config.toml
n_layer = 10
d_model = 256
norm = "layernorm"
norm_eps = 1e-06
init_std_qkv = 0.0413
lr_mult_o = 3.0
decay_fraction = 0.819
MLP neurons of a small language model. Each row is named by its layer, matrix (up: input weights) and neuron, and shows model dimensions 144-239. Each number is 128 + 24 x the weight over its row's rms, rounded and kept within 0 to 255. Numbers have three digits each.
A block is one neuron, or neurons of one layer that tend to fire together. After each block is what it responds to, as a language model described it from the Wikipedia text at the highest values.

L6.up83:167157108124132134134137116126144105146084103124152152144119078116154156130129107159152135114161094124106168098119116153091160136113126121103109140101109133163158148118114107130137110157124123095113132081150109093107102129111146121138196134119145127111164118161106102164144096113167085123
L6.up254:156123103131101104120145146104175110140096110158109109103117104158126160114138109094107117111130103075110142140140147107104143134136100139081148159072143106131167181147114122162104128133121140099109098100154099141104118150109121138163099121135098138115138119170158157122153104130141110118
L6.up516:142166133114155153150141117134148096098100112109162085097109123134151143091136123122122117139118139071113161130107098136127128109116107108139131178129149120115160092120136065139091148107084069112160140100107114088148129136083132167102111146153161126097123141181144107122136117138108138154
L6.up685:151116103161126122146171118112147082133122145117097115100119137128149140103108133145089105176143133113074135189106165150082092136068117128115084095124152144128127146125136144141158113129162164144123104164138074125114090066132105155140166146103125076125105145135122127137142105125146113163
L6.up687:173122116136166147131127084105126160146147089159104121131105132116147113084113119152133148119137122116063121143110151129124122156141102117098169135145095113147130151158100124103159120157105137125113116128097111141117148080129140133140127157127143116107140143109133139112129147131129065144
L6.up782:132128111114119128113130116178108110145083135102120128129149159096149110112120088122148137165126096118115166140164115137160158144150123164107141159102097092082126144128120086155123116143136105126093117132157096104138172127108131129157118169142162103089075141125153096172154126134131106155
L6.up909:128118123137118102114123106176126143160105124123155171119118112096118175148164159118121146144156118116142112147126123129093115144129109177109166122122102126141156109165161070088135119168121147139140149122108112187150120124123166150102088112126156139141101072132151180160135128142127099142
L6.up1015:131128115122167144112133129138126109128095092139161141108100172135159161102134101136140136145129153123081174128118131114122150100124112107107118125102092102125171113147108105118119132138101128117182180141146103109130146149111177150106084148157156129107128112156117148123136104160111119162
Description: First piece of a verb split into several tokens, just after a subject, auxiliary or "to" in narrative prose, such as re(tire), dis(tribute), con(sult).

L7.up1:141144148107157080107173155154169127147137127114114092120127121093124141142119101101067142107157143140099136178130126122097108145115126101100165127176113125128166136117070117137114085148117112111123143155105109067116095174131082125102104139121125157129126097150160148125079136148115109152
L7.up12:125126157070131138108123138143076122142175134136114147148152148156102117132136117111119120114107143103118118138153156115108118107098116147117155111149131149190138127122134107102089113092141114072141113105151141105146164114164169135123126112170103146144165114125124129140117132160108098178
L7.up187:137119129085107105142130092111146066129148124134147111165122126150107156098152132143114133126138122105107123154135102130143092124153132145128132138087115149125168121080135118092103103123111127124110122145125150113140173142144141152133164094156117104141141131151185083134110159184109129187
L7.up404:101133125150102127120175113151128138143117080143109157084085130123138140141138114123152073134123135095126135148153120112133122093139138129104129168119175132121037115124132178062123129113136138108120092104101149102171136162174186148164158096197105118143135143149141129122116137124115118156
L7.up496:124159173146123145139136087128102114131109102152142135140143165123138093116122101135139104108079106122098127098116157139119173164087089149135104123182073129125124132132168109154144087132169135067146135116131107144128110104148122152113116128137157143080086154130126168145158143175163130162
L7.up690:106114148138117138138125118096136158121101152161141135131127106140118142148152103131132139097200145129146104088111091070104148168126150111134187111166138137164139106093141137149094144086137119118156148160102115133144123147126082135144130169086129161124113106115142121168170140116123105126
L7.up777:100161193102124128176104069138128108086104087125152162186090153142175162119169116141133142081112116137099107121122073123115153153122126132141158146135141131133138154116107147124072113150135152141132112153127107173132148137110110134150126121125119111112147119155148136088118123125135123118
L7.up860:098119105110149080132164161117121069098122170118119126120175151131114125067145129136132128093135134127094115135069119129148129157116158123123149161169114155128120167164122114132165134119112132077135113104110098144114154147065164102140115163089103139122147099124136090108125125164145133121
Description: Space before a clause's main verb right after its subject (they, the series, the song: aired, rose), plus mid-word pieces like Ches|s, ves|s|els.

L7.up43:143175113130150150130105145119112115129144153137131135134131099136133119130160118112104145095128155135107095164133121108098132141123116121117170117116125119129099143165107159096155133099204125127128097147081106162099126066090124128142138112103070136108127151089132156134129146093184142158
L7.up70:134119126164108140143134138148160101140134117114117114135110148135121082116163124119120125090113098093167128133109091108124150099116163104100127140099116140132126149125105137099162139141097123065125082141127130117124081124106117137114126097116126126136206162118129131120152121129155170130
L7.up302:110125088151168139137109125112153099124062112181129147148124123103152119123145132132156097131122139129118166146072129155137113120131156105118154078146117131077129141151154143148166122090130119113110125132097127114116187135142155130141122134099103139146121113096123143075148116144153129109
L7.up376:041087153167103123119117120079153153169146112098152154159151109129137118124142152097116107124170110099072131150118095118164131133124162121116098099137109156142120152107109165150164100125169144145128139138142144118136101085114147098111133130107133114168142164131122118122109133163129128117
L7.up423:126121137127156133134088169104137145154136097170152106085159099139111130071171115132140127072145129132094146134101133105121156127093109115105148126082102114179133119124138120135151117123138137170113134171135116129115067086149086116117150114114113104159154121111121125105132113112106142135
L7.up561:120108118142120146186150129130122161124125092135138158118134115129138129115116138071121088084140099110118134093134123166121165140156137117153160154154124162168111126145147132134125117161118105117102152130123102112135113052109140169138117132112064098123170172123138147097117151163130156137
L7.up716:111131112133161147123119165109114156129111122109093126118111183138163094119114143150132136094131135117104152084128120075119154143137138125189108146113181113091129156135131111129139141127098094128116046127100119108152120079104129092119109142112131109157185117111078140128142184119168133166
L7.up774:115106107130173132141167140123160132130148132101102130115113144155097111165141144116142112116128094106083121110162120131134130130078124149133109100139167125124136151165127079140131118130144091139165055120125107114154118150136088153135156135122159160116126077132130148141102137141125100168
Description: Commas and connectives ending an introductory phrase or opening a new clause, e.g. the comma after However, Later or a date, and and, which, when.

L6.up76:091101115087155110154140117138083113116135093182117120101133113109162115115129158136127094156122100138154115134140109142113162143116161136129122154124153140081160111109104131099112123152154109120149134125130122102096141102116166160114129159155112121118122146095117159133140139097154156168
L6.up175:127102127097115122109161116152071109163098168139151119106120131139139128168180097125104163161199141100096140138116120109105103116114137106115132154159184094134141121145185165134123098104088122119148125153160121149128098098146162130153116126112095120105120116137165127161148103149161142094
L6.up271:128144150134127080110226140133169089128091149120121101102151104120126107114147173161146128113153080088143122109138098155108110107130088118147156113141108126159170119122125105139138120095159079132138102099137110132156138084122114123108152141149100129130129099175109100123150108117148108095
L6.up412:173151117149115141107126128119125121130124122076135123117134151133149134110108142118083112099096104105150136157162150139145072104144157149083116119157114126119093089161103163160084144106143173143104143111109148097128102100137099148109154126126156129169131081127126122110169162134147086128
L6.up509:109096110154127121138132128107148091165147160130102113138110147135153079168154174104139098106165154110132124162119146095147095118190143127112119121116143169114115128149121168136113144165155152097122147123141136057159132154135138152088131160144097112116099128120106139133113136153103146155
L6.up813:125173107084119104104096145158144120174121185095140147106095113125145127105148183106136174150112128113147139160124108090113125147108139170111074160123111128126151115144148098146088116123123112114145143142131111114171130136138170158114138062132159151169127149129147100124130112135094172134
L6.up884:086095139131158086153163111158100176102107123170133161090104122118119150083152156120127131112128103111148090171123176144104135129114120118162160130105135104109157158127151125150110104158114117134133107132090133152133160138152136139147165091115090163096058143128134112116178127151104143173
L6.up1017:115109138090122113155133119112114140157135119171112091082103134116130120108155087086126118086110112159161110136121119165104098102160114162139159136129144126126148131113115156102086126173087116136133108134141093135160136105124138130144138154137121165174129177138133137143150122115152105139
Description: A bare space token right after a determiner or possessive (the, his, her, a), just before the head noun, as in "the job", "his phone", "the ban".

L7.up53:128113125137166138118162104138076163139124151117150078127135088156083116154162069112122133109125131151095148140137126119127133140099115128121115105133109133108103107161145137190100172158111135166124134157099122133117100143138126119088118130177144123102122078131105130136094132173120086123
L7.up72:150126142161100114098105127105102102105109152111119109149153152136144139132124145132141112143114119105108121114133110125139137146107137103154089155113105125134148101144118118143107137154139149142134118139138109106148134068188161117154150097129106137141136162169097103116162115132132092124
L7.up120:121176110136110121134133091114100125139123139151150124099117144112122093148167143124097105124136083116140120087091129149123103071169135146127128163154079089143106129140131091104077097140103115101102153143135131080131165133117139156071167142128075165144151132125110097139126126150160135113
L7.up452:124118085126114147101117117101135107121132163153179133133113096086129139132097139129122133124131177069124121120160148109130119125144097141150182078111127151143149173107098129147113126155106083124132151157138112118137143154146131145146143102163103150136140092096083085146146091155144116203
L7.up644:137177126108144122132115131093174139126098157094084111117173157149147117136136129125101120089117120128099110163127141142152148143106120134136130175132108137097130148106135138116145104167112124149149110153147125152102178056114098088140165145132105119138140160124136115090149140168144104125
L7.up680:091167151081160137128120133138129116108125152090175129105125115091128098147168112118069171152159120149115087132100149144089118106138112103098130172139107141136120105130133148150077119152138126136138161131162138128094161124183130134169090141158085116142141137142107077127113163123139130167
L7.up895:146134132132119106140063188106124119124132138112109080109149124107119112132157082118094120097140119137126074118102143114129120135134072091091100147105119152091139107120167129122123121145124163146107115117103127102157149122132124138123140167111113134140141132099144156152165169122128137106
L7.up1014:137113163143107167091128156120074094121097150150132130162120138180127144102121134111150138120165134146129103131125110135093105117096128154149109146150137132111131113114143113140126138176147147125092101150122128138093135136139182134144156158103144088157184097130110103131158153119168088149
Description: Final or middle subword pieces inside multi-token proper names, mostly people's surnames, e.g. King-man, Schut-z, Wal-ker, Hitchc-ock, in names and tables.

L7.up9:090120112128108121170155168119141115090102107116159146121095117153122146133123104087131115084121142116126111139090108109102126126162103115139096143151106122124105122114128134110127131146158135121119128093186093134143150138122133150158148092126125077116120123177097144106163103172133149178
L7.up17:090089135137152093109130131116127141102124137133121143164139091158131167138122136143108180125137118128108137137118090115115142124129137188125117147137136150122139135119104169113137167097126103120144111122142170118138112128121140084096117104103124066116132154138090075124134146130168108130
L7.up375:102133119119113113174104173084151104103093166122122135149058117129165128092106121161146078116162150118112152118116123145132077136151109096098109155119136154090116084118104128084154159124103108120129125119178097163139115142154156153159149121102097103082130151104089162118133129146110113144
L7.up414:145092142157153132099147134159119124126137116114133087125185134110108091140090144113108125126112138164103113080151131145109104143089165145148124136166155101154116165135117147138137150129181078132148125132139101095102106118196113150131130121167100083070136162118141150118138143139122096160
L7.up795:104105172144100158170123134145152115146126091162129136118086106115117161128159108141143114131142107166095137049126131116085125111115092162167069118151142143093143125110116112150195163162131107130127120184174159166109115123127132124152163142085088092126136134108129098111120148107129089152
L7.up810:134159117103104114170161145119093136143058131156158118129111118149144115162144115138138115124172099158097085108131116129160136154145192089156082136156084098140110138118114126104136130138117128127143165128130124123111115195122095109120166112082147141070116140085158119139147129129107159121
L7.up836:100169079111156133148094149052165152084137121112115154125121115115130125085135106103129175129117116092123140136132128159147143163165095115115091111122122133135117104183150109101137118109128132141103139157159184104116121125108160129094163138138124122138095159152101101143126119103135136160
L7.up881:124113163105165131170109172108135123145119137172131116122126161163106106085138162107148130128077094162118136136116091093138149185137116118112132111121157099133111123109115089136135128174114083114122095164152069135151083125110103165130131161122111129139132135106127140139091134171131174094
Description: A lone first-letter token (K, F/f, G, W/w) beginning a word split into pieces, such as surnames like Kenyon and Greeley or words like foot and frostbite.

L6.up221:080127089162138074126151123164131156123136163157121143098130086142090114111160140088096078119163056115104152129142124106123138142145158097138142139138133118128124090127117140133133161113124122116089150151140145138111111107109143151158152144155112138092117171125128094166084126140145133152
L6.up286:089134156132174133146130150114142095117139130160146157160093123119079116125122140085105127119186099151097141140135145134125105132149181161089092116121121144119097100140121110120105119117122055142083153144147101099155107110159153139149129143151125129123126148072132145152123117147135142102
L6.up442:144106141104102116122135150138136116098063135147114135132102110140130129103130139130136116097085084114110119167111091107131149115170129104130110175087120096135117138144123109128119113142109115149113127120148123135128134116121123144131120162117119133169147158139111108192093150149111090124
L6.up557:140152141127158133168130149132153134167101140114144153103111077129125153097120141100107140104146104124077110149123117130131119137106151113088122118093116128108116146134121103101147154114104122121110127107145127124144086075115102104142097147140129122152093132120145116150173138149112144117
L6.up739:145078126118121127158120134159158106106065146162150147118127095130125109151130151089137152117133105154140094145116118153162120147119064137113147153109142126091086113125150088150134155083112112116119143100142093102107128135149137133115111162163103155111119129146131179135086158112117125133
L6.up769:122103114150148124151125158060134137157152134144154185126122129150110135119113085108128140117107109126126127176171093114127130138124143136098119142071113130129142070128170143100156143085157102127128121140120125127173118102141150108129122110188103126160174142109100129115117130114153188087
L6.up846:154124118147134104136114148141123097110107093103115139135107153175142108143124145130135123124114090130104138098155088126151149130104138090127102111136140131138123131130146105142099176124063106111145105119153084132126104104159098117123097124177141137108164143105163110159111194171133070088
L6.up947:141130126126121103105115148147118147139129088172134138133106113157128122175140149107115131109126103098110133137095094134113116149083100125051154131143097150130098096108149127149124156107153135132089104130111096090138117154155144141108122122147146156201103111109124174086100121144149156142
Description: The comma that closes a sentence-opening phrase before the main clause, as in "According to NASA,", "In March 2010,", "As a result,"; also "that" or "of" in openers like "This meant that".

L4.up567:117096111141112116064117150121114107148086190188101118110145088138139140142129176138142105097131146107117114144151139123142125132165149098126118147087111131158131115140127160096136154131118151098122106126109148162144128081086122130109135159160129127152148112141081149156139128085110148100
Description: Mostly the conjunction "and" linking nouns or adjectives (legal and illegal, Handel and Haydn), plus first pieces of split words (qu-est, ch-arities, met-res).

L7.up245:133160143124113117131110130117130135146134115137120164128161102125086118129136167105118172117106077096079115108109100117144138128111085084122106161141080098103144110163137130116086112125108106143091172142146135127099155093110092170155123177118152105138117146153154197123125147145165100128
L7.up318:107125115129145141071083172151107131115110101137093148111100138131094126121141119107090177116134107127101092142096135158135156098116062143113139166096132130143117134157090193124116161134072101126132131129140137151149099095135143107084150125140128151170108103128091116185117142130123131195
L7.up400:088176112160146098141124132156105148136140100119134161169107126125143165150119099124142172167101143142112144166128113190160120123106137084145126086094087135113121121189159170112083134155115109124154164138146126103082117153102135139101113155140115123123117092121085102124158137119125093130
L7.up446:132128127155106133090106129097127117142158142169124128111105129149094111162122159128088115115134137130123129118124151137126186153104055136109087150076142141138106138116150154086125086125155108145097089111110165124146135099160143102100139157101152123147134096127124129140106148143143132145
L7.up691:143142149155120117107095134148117101155146128131130133137152175134136109141132175092123167132140092173087089131147128144116106056106061142179072136153134142129148142137137131162141152110144118162147121135077150126156149088114152082110150131097113114147109150174103112161117146121186108169
L7.up785:123114107157158101147179131123153102115128116134147093125118158154147120122121144118123092073117132108103171147142100085125184106120103114154116167121111131085123128149142130108137126123082090132126114141150126167121114110123140116094109171116126163148090121116116132136098151141154082150
L7.up897:102131126167108139090159126133150121113131140094143179159116106088110107135137134100078124101101171135117130119145101142149112142089089141160149137114107146080140124124129130142154138156101105101093107110113176169154107110098155144105148178151100165083081111134086122132168112137150111102
L7.up952:123085127113120124108136143127124135104109098097114120138127095136136092134179119162136115104099121136133140120136102124105169117129081122128131148129124118160151131164142147108075116153122120122085119099169128109092080135137129116105107142091088126179149159173135153142129110116128105148
Description: Fires on the opening piece "con" of longer words split into fragments, as in con|sists, con|firmed, Con|stantine, and weakly on other prefixes (ad, pro) and prepositions (at, of).

L4.up75:117124148125132154110136138109145123125087112110167113145082148112125091120164111135134147082134136134137166131161132141155141121140142126096071111135140081103140161171145144117119118119099084135128105083082115142134139143102135159138126138121096107185141127150141163097105137153155095146
Description: First-piece prefixes of longer words split into subwords, such as per, ex, re, de, con, often right after was, also or a subject, as in per|formed, re|placed, ex|cept.

L4.up270:155130102148147070152111133122114139077150131121146127129129149132118116150143101119133148173103133148160156152123102137136175147145125146143140149138123088126176131104093114133121087144106105132143087108142136175104088137143112121113106170123113119157107123118077135138134180173102138189
Description: First token of the part that follows a given name in a person's name, usually a surname's first piece or a middle initial, as in Joseph G(leason), Charles W. Styer, Dave K(ingman).

L7.up142:166127117110138145117142090102137121127114160101135110139130097121096113121112108158135147188135111088115144147142137138093094107082119130117130146157113130128126112115138081087181137114136106108189150090137133146117134133129146141139148121126103145133111119109132125125155131111161148148
L7.up325:104149128084124143119119108092156132139100172103148159149123152133106150115141111117103133146144096129129117108153121096109128147128093120159147138143136099125129138128060121105111091159129127118124124127138147125138175142134154124107118109112154158148126113136116134110104120104150126080
L7.up425:091116148075121138112140103098118161085117140097122099108150109132176072138117141122123170157122132116150099112141140121104123129125160131150147132091110111119138090131073119144108108201165144152110175142082160095117140063091126151159142109133116122146141104124138124139171143094110130114
L7.up500:150105123085105104151091128143138162082106144104168132136143117133121104102135069116108129172126162103137148086144147151140137119120146137134144094101096126112122138134142139142128087119114104076095126137125136061089119096135105142132101155161125126138147131131140154155143110138098100149
L7.up629:125101144118168167105103115101130081146114135128151142151106152136130118117132138117104137157114083125145091099123136098122143090117092137144144155149114090146120070095135126114130126116153129118113110141147069136105176122177135105107141161164102136143138157109105074117177125135103068124
L7.up741:156125117159108121174121135102104086150104108112135111170143167117118084112172077164097098162112076154124148151113168140072092113133107146136112168144121122172119099109112088102081125164116099125102102101134108137092139127100119146142152088157115148148138116094116115137166147140175088140
L7.up861:135138147118148143149101147142138133102123109158158155110111120114113101119135136127132139126116116103116168139164152128138129144107152120093116127128101132163129111100130139132131145130153155151086119175148177084087135118143150120130128103114114151194122127125119119160141094096117151113
L7.up946:122162157117138111137086107117120157147092118147144123159157139123121110137178080128144151140156142143139139096132116068116139120147170115139122158155130095124149144140087185149119104111156112111117092160128138106110118132110133162118087125125114147152142089132118133088109112148105133118
Description: Word-piece fragments inside proper names, mostly the surname suffix before the final piece, like Makarov, Shapovalov, Nikolaevna, often in sports tables and lists.

L4.up176:134152118115119111125121140161119133108119165140107145114135156138071123169123111149154126128126154110103127105100115185109152097157113098160102175154112164123127151162127134126076143133136125152152131144122138152158134115104136143133106123159140150133112144175095086124141134144151111150
Description: Mid-word fragments of longer words, such as ni in Unique/United and ur in neurodegenerative, plus opening quotes or parentheses before a title or gloss.

L4.up536:187129128161159107142158138131144093110084143126097169135149126127115144088109102093126130125110137099107102122123173155153140107158139118091108148108104132124158170138131089117080144154112074097138097115121173178086107124115114168135100097166145118130171149117104104111132148135109147120
Description: The space or first word-piece that opens the main verb right after a sentence's subject noun phrase, as in the track peaked, Fiedler garnered, Justice re(jected).

L4.up785:128127156139128150103145142136086133138121134110149134142154158136161152074154082080114131150068129133153166144146150130174083107089122099158156159142120152135145091159123127135052149135122163143149138163159127161148145139097116113110149125175114154151135167117135141128136160132136120139
Description: Short consonant word pieces (ch, d, z, s, me) inside a longer word split into several tokens, mostly names and foreign words, e.g. Bur-me-se, Ar-ch-bishop, palaz-z-os.

L4.up926:152164125108138108114085137114106124129114194163161081148156136104168087119129136121118135153124114132146130115106149125080122076122094122146093137167102119099103160134166123126080131139077106145124126183118095178167149137089198159108186084107147102122152125118140118129183156154176126144
Description: Word pieces partway through proper names in tables, lists and headings, mostly surnames, as in Ma-g-nússon, Suzu-ki, Medved-ev, and Columbia Record-s.

L6.up71:142104114151097120125123133184104139109088138122154086156122117146094097118114122091114120170145099117141147147148137094093090119124111154169157124122112087163128148096105093163123136148171071129163123125129101131126133136133095152165156112162121142109119116092103144164127148145121146155
L6.up110:134133125143153093162123144161131146148095132159163143142082139124075151146123153099142132096198103145149107118155129177131099117151138149170147134112076147130104139126138131171152153133117118119149120128094153158125126113098169122155123119131142107103107130114134120107142116132137134120
L6.up181:157148097096113116071098132136101107122124142116138130107134071129137151134163117093111118128146108130133141126114145139102136139166142110121125143150138125165106131129130107101142127110117118123169132156090149103132108115087167113127141045135123114132152110110117095157126128145095146144
L6.up316:156114083116155099100169128148118130111119095105146129097142113139167130112164118121164168105169113109155121127101140106092098079117139156116113142129125107156132122080134122124126132112141091108126144158134093152108109132162143146095102137138125109147099145114125152126096133142140134155
L6.up461:124136135119146090129128148135135141136122151166108145126090174129119148103120110153080096089100141107111161119144122105134126104122152099152099095180113154139154110092142110090124152131111106072113165139128124104124103136163117090121140097131091099098146114170131098140129134185118126077
L6.up489:121114113113135117139126125119133135066142135102164120133154115123094094107115132126135164143130113114140123185119116117109133132136154099150159130111120089139138120138129099117190117165147126129125106129160137141134122145157090105117098125140093159121177148149114185085149132146123107125
L6.up783:124153130146087105135103162104094124116138134172142131107157107125138130135140120103140128089088125117164124120152105128151164134090090140157092121149114139159145137154164109135149161186127090083133129110163126140122117146130142129113133076160133114152150168150159108093123137125123100124
L6.up871:132139117159138100101094124139107130107099123159160143090145131130145123108134116156090116138131141103120136145120071124118060093174140128143152151122134105170137118104161125143089113153098123151140127127174122164142140137131163100117088094148159144149166126134114099144140130159095113102
Description: Fires inside personal names at first-name pieces before a surname (Jonath-an, Jose-ph, Har-old), and on opening quotes before nicknames, quotations or table-cell titles (Charles "Buddy").

L7.up31:139098101097115114127068134136178149124153124121130097114149113151123108146134115112162122161136172115098072121106120149106130138161145120115151138161163145105117146176152117110091107128158126107174108133109131147121147102119063117095137131127137145115106098139141086118142127154115129143
L7.up207:129101121123094155053121134159148144109121093161083092115141109159133149125092121123133103108170147128114098155139093157122145146148081103141084122119172141202136138151152122115155139119119109161138119164142116139139121145121138103089123136167158120148114149155115122172156132112151128096
L7.up223:120117139111136108098074122146120151144146213125093099099141143127143162128117121095177160112110128117154094122139129139082146135167133122135118130148120091119123142159087092099137081151138113139104155172134135141143109129158116139128149114117125141145097117100179157129151115170151134172
L7.up273:158092144086138173154103106188105144109144107146160108102123162169148141151136098116095128097103167119135112146147111118146130069146118114135117114141101190154107127149109159130160112115089137143137091121129167129150100168098120116130088144133114110119093131145116124129143112128163114128
L7.up292:105122131161063150142107146123127140124153111129095119112110110121114096170189122124117149084160126127152113146136126112100094139144119114142101145148138109141122096132118118168133084113145101128111134143109120138093113150074108123121126073205139149072148182122127114127121134117122101174
L7.up475:128063100107134133123138098130103187090123109152090125086122125147097167104111097093174101149118110148124108095165124145153147142136083084133112113107117115128162129121112081128140087118139119148106081129178092126111123125109129123147149154156152147136129126102107134097112126142122120127
L7.up537:138111120114128155099120188161139146155116132118119144135128136202101141120074085143147081113141086069075109114160135125145120125110113094144143152151105123208137167137095121127168129154123118125124157121133125097089102131125125140107124125124134126150084133141135104115155121110152090141
L7.up812:155103163151088107142143127151146161166159147092127146150136165111114170148193114107157128129130155114143111133156133101120122121156099102140116151123116124099093159136114130141135094105142134132115101178122101164156083145149113153145077126154121118129129134116195136117096100132154135153
Description: Opening brackets, quotes or hyphens right after a name or title, mostly in lists, starting a gloss like (Sumbawa), (English:, "Joe", Robineau-Desvoidy.

L6.up27:144088108151097143094089153095154129139091126100080129093118137065143098154130116097122151120163090112153115139150090136125121162174100156118127129140150126135132121120131096097114134132076113104162119137150130087105150113152118127091143133135128126157108142107123127143129140132150142125
L6.up243:114142098094120158139122163093102132129125113069105092189133075086094119117124151117084140131124089134145100151086132144134118138116090125093157114104118140108114122144116147141171139117142101160140129111101108129155102124120171156178151136110111114099138143104111141113113162147115122144
L6.up261:114122147129087133122115116121098133131091155092127164155119161164115164091122116134140154112119105121111106153157121124176090159142169105114126114157127153103123180117126117154104137107116121061156143133144078124157124100124148132140107082148137125100074101097114156161139112127142142120
L6.up373:128163101119126123146111165106150143121112140105109143151124103130138130126140164160127127128145132104100140133116094139129099118176097123173128146136124120124137071152108149054120181177133141126133164082114084159136140121137126149142110156110126105089118125125085140168153148200098083143
L6.up574:099144140105114143134091168137183123111122155099116153167115161131124112130156114130074151140149143146121111133147148166110134108116123130115106130127114155169134119108112138104094110169081127117137135157112126135111150128152139153102171135122157116169101136129144152162121141143136092181
L6.up675:127175136163098084133087095160154130108104094130116182134129123153135101108146078134104116127135133112122086134138094133118128110154165117140096141135102086108125114124117127153140128145115093116163165155137117107132138134137153124141133149113143117115178113176111171146098131098140118163
L6.up849:145095131130155147112133153065128143101084156173053126146112144145117082150158094116119129122136120115131130114122109115180107098151154109103122149154113136125138144111092137113152111148100129092087117151124150150123153109117174144128126150133113100126086150126120183116146112147138112102
L6.up988:121114111096143096111073094137130101131108120146110140149125098098126133142175128131124145161106121160098112114144127139090123133168111159164104089124129159119139127096125108121156150144119132129130123109126081172173105136142105118138141080127116133118174102138124128106143139130097144158
Description: Fires on a split-off first letter S or s that begins a word, such as S|he, s|chedule, s|ide; K or W pieces do the same, more weakly.